From a checkpoint of a small transformer trained on Wikipedia: width 256, a variant of Muon for these matrices.
MLP neurons of a small language model. Each row is named by its layer, matrix (up: input weights; down: output weights) and neuron, and shows model dimensions 0-255. Each number is 128 + 24 x the weight over its row's rms, rounded and kept within 0 to 255. Numbers have three digits each.
After each neuron's rows, "fires after" lists the tokens most often just before its 100 highest values on Wikipedia text that the model never trained on.

L2.up426:150141136116116174111123085121139108184146125087102116132151122134136077137130094174127091160103130155084121102160126138116158138157153148128121135127161148141101078124068152118107095123134118079119132100126102098146141133114149137114144087127170113123158189150113169077147138093162136139175119162145085113128131150153135121091119140137082097105134143120068122143125157138129121159144110147167099137140164121110132109152142147110130088136083113138114130113156134147106155152132103157138096123101124181104151145119136132153111129134124111132120087131168113159144165136115142134130118105119157119170133115131096124132151123083088150135109177127079125135153102199131137168112163101142121127125109129113114134144115127087165118119124126142126161116176163128130126137144095
L2.down426:139124118101124109133149173109115161081135110158148127139121163138126149146146153080119140107125144106160147127123096133115076125148105121120174128121097130133171134138157094151159162124136128157091101137149169150094113085134124125148102135162103092100107112116116085158109139136084154123098149081110170146167119117114110095145168111140169149139128122158154118107120106107131130102111136079113164124111093114169146156102128116155136160151129134105111098122080155110183102124164156115109129140123151117141118114080104101107121088144123162123134177133113142105114118119115118114140175165139102110131113119121152131126067153158188102158146092147178148115155141091162138127138130144106152160105137127142179109113136103126099117153128132126151108129107083111134148078110122
fires after: "'", " be", " \"", " w", " (", "t"

L2.up1219:124137130117151141145124112145100129131137160104148140145154125113141144120056122145167095133128095149166151165097184149175136137113142153101093114096154146130136158129112166124124098134115180171125148131090125135094107097107098132167117123124139134109101103137106120131129116134122137136090136133096130174135132145146137112088175122156107149107124136115129149132120074091163133150129144132142128119165117102154116128139085131096124112145131153179124146127149154090154158134145140111152150101115146160138114161142126124140096107118112152089129145093120114114064093132162089098165097099138146133162131128175122127131139187134109118087131152089133096164085152107129114094118166101186110102144073108143129107143167106116128088135147128129101123093139152091103134120128087
L2.down1219:164108136113122141170093084170160077176113121140113138121111168131147155104139165130102104176086163106144115127120130132144120129100126085140162151111137120145100095144111131118159123129124119094155123138144116138156132117125142209148137119111089117104115124101119118139130112144120130119140104090188096136085130142098094127141102147091123140163105142163097121135128131172138117148088152098129115132141147113093088148123106125158127146130106143088138127143144134150131097141135162125129131114156077126141133134156111125087168103133113058142177180167108175141108121101102124138114084130122117154150145120094095109133123110158127135139088173129144122106119099138149105126149108144102126160131133171077133123155115125187110152119121118141128078175136117125138164156126135
fires after: " H", " al", " I", " in", " 1", " J"

L7.up1125:130155165121121154100118088081127127166103130127139134129152124126159146088160149124118108158122146111136110114113113121129137105115174078115125110112169134113105116151132111126161095117126101077124132126120147148105115116153144119121126134129144135114102190116125110107114128105088123132127124117167129116087126140146101074103106138133132107146141162086123121175130119181157146130091123128164117160104138082119118111146097154127110170086135133113170132127070108095149102118149092121186135122150128142110156093092122137131141104127146120123119118161151149126139148125127068155120152079157135142160147090065155128154119158115128138088110127183082104113131109172144160131106118147109142132111153132132136096162102124147154104095115128184144155099070138145146146175119145
L7.down1125:131159117157116135129102119129140137171113123138150092101146159132108133131141146101114140092124145096131120158124135124106117084161112165102095129098104134191098159153164139099066111150144120141098077085131148091151125124152131126124144118153120125135109149108191115141102126156092112169155106166111128151128200139109089105113142093160105167104108124110106144112104145149111108136093136128164161172153126129157130157162117143121136062115120126088161121118100129116118126096101078118120142149160125155137116158153133080140124132106130123115112146131121105120116106142139109118158150133121116117112111132168105088140160166156097162126119156136146130110108155133108140157123109166120128065165119155138101146127134131151071092149132149153107122157154118116156152092147088
fires after: "o", "ol", "c", " le", "ide", "it"

L2.up1114:126103108114138116100144123084067143116092067131097097122108174123186136165129116099147124108135080143153160108097116114098123122123160116107123165118091175120159105108140107135140136114129112114084131145129065113150154125140132110159142125092124125111149138129140099144138161128126118139132106121167105111121116154124121125102123138121114166116100102135118078104133111180181171152134120125134102133128135148131125114104149157129096143162135182114084139131180172132129137141110138138126129163117108098170114162149162101147161114137176120122160143122128125108113085130118128126109167118139127146120142103147091099115138155120103141060150147160111129093132175132110120139121149103143124167155116139106116127111159136133111157129085139107102162112164161115160182113072143
L2.down1114:153133114136081139097137116169127099097122107134136125161122136134105144109144123144118136142137160174114135153125116150146168157128142113149133125113154107178114117112177125129111123156130104137153105117087129142115116122146153108153121117152085097090118129135121129151100132140165089097117135133131104086160124116132127102129154159191136120126127177146143128101125166087109150121144171093173121147092100152140161124129126093127114108162172117098093116114123167087108122094152156130163138084104151176118122165139126112140149129093144118098160116147128163193108148160119110131153141113071108165130091150139182150141109117135108136149134106131092093097118116144091067126116100084141112096155100122074135129122091140148128130142121112075140091137124131125147156129146092
fires after: " Ch", " I", "n", " a", " E", "v"

L7.up1468:188133157104136135137104147139140141176132133115152107144065099109150089133137139137106126149098139140149101062113150117110148102139133138139143123094169091084102143180111152114159106132072143124164098067121139118134157125121147122096120151123140109108145087147174139098104110166134103142104098117091111121129115126103152116080136126165153138118116132106130152137167138115131126117129119120145103155126126137086099122136138145132136150111151136138117132206114106128131110118153102136122150126118101109126139096103134101129094103127121133090154125192150142127153172100092137121122128099146144130140110099103156104105140163152130122098099124136107090099170154142101159136095096142109142166128141094150172122142126173156125081149107071121183130154112127143157125129121131
L7.down1468:128131137125114145115069080173092143144122137096132115098095139151116148176097155107064124130114153071111138135133145104114096086120162102148150136118105126151096081145180148109090133138087134130112149082119175162121119115170130127101128147119156091144106124097124091150153107172103127150152144122142096103078148091164142117142153138142144133151125132117100134142113171133156125121097143161145127131140150144157097096162118134106069102112145143092118153129140110150122138140104126137146153133124132092142160108115136102185156160104134141111125127153188110139111133140134142122115103162131097183117153136135140167128118130147140164130128121083123153134098131129147127163139126148151131136045122163098103139118116100115137093123146160130092106143134128111094130143140134
fires after: "c", "l", "p", "r", "ol"

L6.up1456:128141137124176142148090118171096134142132142125140109127144119128095110123139180124137140187121129130117130107086076100105139095165091138132123198102116117137124097094165131136104181110111180125157114117115113125109129120179105186137122157076106141149134110118106133137080128150110129093105128112175109120072110135143123141143142153096112145092128149108132109143090123157145115146142146138108132141128112133120144106161165107143168148173132103157107157143169163133156120100148166130092106164145138129085138099118117134132131145128137124145191146120135114116157114089120109128092120104144120116109116141136120125156073128140138158124163111108151153130130144134132139144103113123138085165120187151135129121138118097136126139140090185094100159133112148099128068108119158
L6.down1456:110125132128105141153146164135165120122119100133133133116149161091131105112155129109129109146147141074131112154183171140163153135141152093083066127138184099143093107137106115101124116135158120122147102142166146125132169074095151071096103110153112118161117121138124105113145122104170122112139087126085136152155136127109173162105140119178165128158102153136073155144130097117169175111139113153121125122130120132105122121146175120096138134129125116135103148113113136133047125152123096156108113060147105136123121125151155143111127134112139109145104095123082133119125111115123112122145159116130131120120161157127127163124150173132163113147114111162111129107156106104134145140108123120114142148156102095129147090121141153096126164169125109099143094156176121101085139131136129
fires after: " a", " at", " in", " the", " m"

L2.up511:157104128118118138153134143112164147126167126146129120097146152134118093081096088120142134152126116146140124131167103105130187136121126132140082109143131148127130099139169138165121120142113100111124160086132086117117103128133170143127164167131144154139138147116180122102141116134117112114164142146136128113129120131192134084129130130122108133140103118154192090117099105146096099123100124088091148118142155082156120079109128145129120172104099117119089094116145124175157119178144087200111121119140082124141128173133144141123132141142083137112133114145082142135105173112107155126117125120140118152146126107110182097122185141113117120105109148132130125114148134164162120157110110136149140124112101110122090132092087106093078099152124112136112117111177158169133111142114134
L2.down511:156102143163133125139123085146114097150121095146124152118137124107160140163171150117143106153092140141136171104092171124088138138162131130138137135131123096128123159115155113086146130166105144146137134115137169156126165146124135126141130074114130091133125134118116130165141126121124120087131153163149126148077117170090122126079119123155136126123157135114128112143142120151156143120143132111110101151078112130117100139099106099131142056166122142117203183121107111119108131107148089097143126119129167158084143095149097101095124112144168082140177152070123121100132090168133145103125131139137167129110111117118109144159151109146103115110140112153153160140113134100111130123101147179109131084105158105107146137121134096162129163131144137103131126113093142085068131119149147
fires after: " be", "\n", " D", " K", " O", " w"

L2.up1474:103169119090097129100142139186128119128139147120175084144142162094104142139133109130155095090126147126173157106128113122101160110168129125138122089154105133113098130134131174154098160163108123124109136103125084147123131147123116112160131147105089142118133092153138106094139138131134100105145128103128143149129135127132166137077122121126135151124087118171146118105150117148131106155145153123141145143123181115125156113134128165136124149130124092115094121152119109132100112140155157112079130114128099148128135143160181134144157100079112130112153076138138115153156130109129154116104147110091173110101115089123128119139165131164162089156084056130139118147112113184185097162119162155156131093159092092148089107139101122135142117166127102155119108168137129121141136109134104
L2.down1474:092127161106099151130143109179131129127121141181155136135171112116089122101170108136119116154111105144118121114100121133112129173111172144093113109145138196098114142154131127134100099160129119107137115103091124117142118155106153104165137113112101124127110146138127125109136082145155144138104110154152127142127132114179146137070140172149147126132118123138171080128148124096126161157151126131094113126111159104155138107117106154104088150097150081179108152130109154160151118112132122075075102177143122181147110182120120136172157105086116145153142119113122131134131130122113171067129160141135169113119107113130110128139150184116127142100110109142121150128116114126119116146081124102171138087120109122130140158102141116137086091146124089131141129106163121103145103128155104
fires after: "\n", " con", " n", " H", " Ch", " w"

L2.up1306:133162134127134115108096132125115150139069148140119129134132188160092150123147149153109103142158159131108084142115072132139137101111116117135092133092156138122102115138104090128139131146140084124112153115137122118141124132147117182125089153093121136093146123135128132153151112164143130135105157133105118103113145120139094139164115092128175122120129139116125123172141152109163111121163116114129124109119164170152153153134166087108099101121149145117131123121169065080118129145140102103134134132124115081086080123139141080182144101110112145178132154118191128164167126137149116122137089142128155152102153122103119148109135116177162122138143112116150111128150141051128115095114184140117079157156158120112103109132141109142156134145138096121140124134166161108140110100114161
L2.down1306:118131100112151106137181124087134099128138112079140126134115107118121124132108070155122152119093130114121136099125123144176126119128133151163178135126128112150187146106166095135097160129099173088112115122172086122090132139120119164116144115135127116123136121179104168142076107158148131115155115130132115145104102189160099154074152144111130134087155162131154148087160128116134133128113155146155130111145137088139112165071113101159093115165156104101138074169149158182115138162149150102147111134120112129129108100138139127151126176159116134146078140123110119114123108139124113108138126132080103116158160132124127135149166129101146112133112061115135128123147151131103155144167103155118108138111116114138115112109114145125136078125121154161160096133142124112120137104101130
fires after: " c", " C", "od", "C", "u"

L7.up1533:104153143159124103174128149095108160122147162151146135164101159139146139151083153098152122129158115103139082145150191092153144133112156129118091165102164111138094132139141138141094089124127175104125095148132128104126142136186145116144123183088160121113149130109130144100123124128136157127105114096091123128123148152157127179070144124094105139160160131102154148118107102141145123157119103114159120135114112160134130142138118132121103180147136133107131130145142154123169120117074118114090124117137151132125154047116169152131101115108086148178155083144153138123130110129109113122129089157095109126137127105140089174115070125130122136124155111124102113129115114107134131128134174126146135103096103098104106154091147140111151101156129139116086117106104132132110176137152131
L7.down1533:143149105137103175131121141082109135073083121114167098107113154097155174120158112131132113164123149137128133123157105122165125123157111132098089179128099141181168144124155091159154144138110131112128105130115142175102098110141108163120122106107096118129071099089142151127103132142142115079158114147133124112129114139151110121132129111135126150083142124123142090102133140106124107104151144133151106122114132167159098113116128115148159104112148113105118166089122148128115116138122154096121149089142121124099168136171176091118077101132105136104127136088064158123088176135120166107129136147107132102146162133110090146130153139105117134118103150134180142144130125131115125150132130114105119151164086162148144158183141094151179129147136143154100130117151125126159126159092092
fires after: " con", " in", " C", "if", " I", "er"

L2.up1181:158117104147142142147095131119114121116147152107116132098157118097126101157089147141133069162157098139111121132101128117138162123143146108112132164134135159112124100133135100158086128132131128154161139106105138149117132130140128126097094122091127147134132141127107122106163086162154134069090138152144124057121133135080148148139142108144124148127103119135147107141139076136134097147133104118146134070079117145146116093147184116126173104158130139157153144101117119117141125154141115100126096126119121141140119163136163100128126108129136140117125141193173153148126121162098153131130111138141150131148126161128124114095135101176118126154089113129110170081131121107174154119106148118128141141191107166071104065128153107153103187163113154124097165142155107132123110122135171
L2.down1181:128101121191079133107103150136162095092163115127097117094117165111146101094083105112109121145139141191129138148118142130123174125098102128148120135117106124087149133162139136118136101147114126120147159143122121114105120165141122154187138127112126142134163176165111129124137145096144099111090156119180176138136122117103116121107115128153109133067094110138115140152113067125118108141139129130130109130105109146098103124115163115107099123127129123137133128146159143123115134153165125109123092062118127176170108144155150129139144152089134117088161077138127118120120173139075140154103159151168130118180125159117118121124125131117148134130092124097137121128145097127128152159105145144098165127192146136116098113154126085121132104140118095162145191088138131114127118150139112
fires after: " l", " P", " L", " c", " C"

L8.up710:153186171151125099157107137138137129100135131100132112150125117125104108158094111147205120110142137156130109097122127131118118141150081129127107118148132111131147112075152098160090108115170125127109157133143092102128091144160155133170090147111140110129138095100156139122126113091143163116123107141128104123121113117135140122155107136098086099093105091086156153109122146137100105122126088090083089084152126162095125115089105152123151160158114099165122145142148145132122134126166140082149114131118114175092129179112121124099148140112126144132121139152178157062146163137141121112093134142141162130154073139116126110152133103145133137114155123115115131138128085117089173147149146177122135132122171138121155114118145173145095155125097129151143146131120178137130114126155163
L8.down710:127061125137118102099129115116140053127130104161134115126100180110104149153161103086110174147112110140121115156099195141154128123118117113142131116097153126099160132103119141147152127154110141144132125092124138119117122093118132126104101147146111109144103116123147096119138126095091133155114142108158149131110113161146115097116145173141158130116166182173163129157138131086110138139101117131175120115139124105126093124159161093137103105142132129136108140123101101136107142141136100127143110156140105103130089073112122138138111151134134149139121130119095167146086120147150129120142099135134108109083115133134170105138175113134145076094099143172128162156089128172124142156103123107132149134092150139116129096175117141153116159175132135144141125109187113150084121174124189
fires after: " a", " s", " C", " the", " t"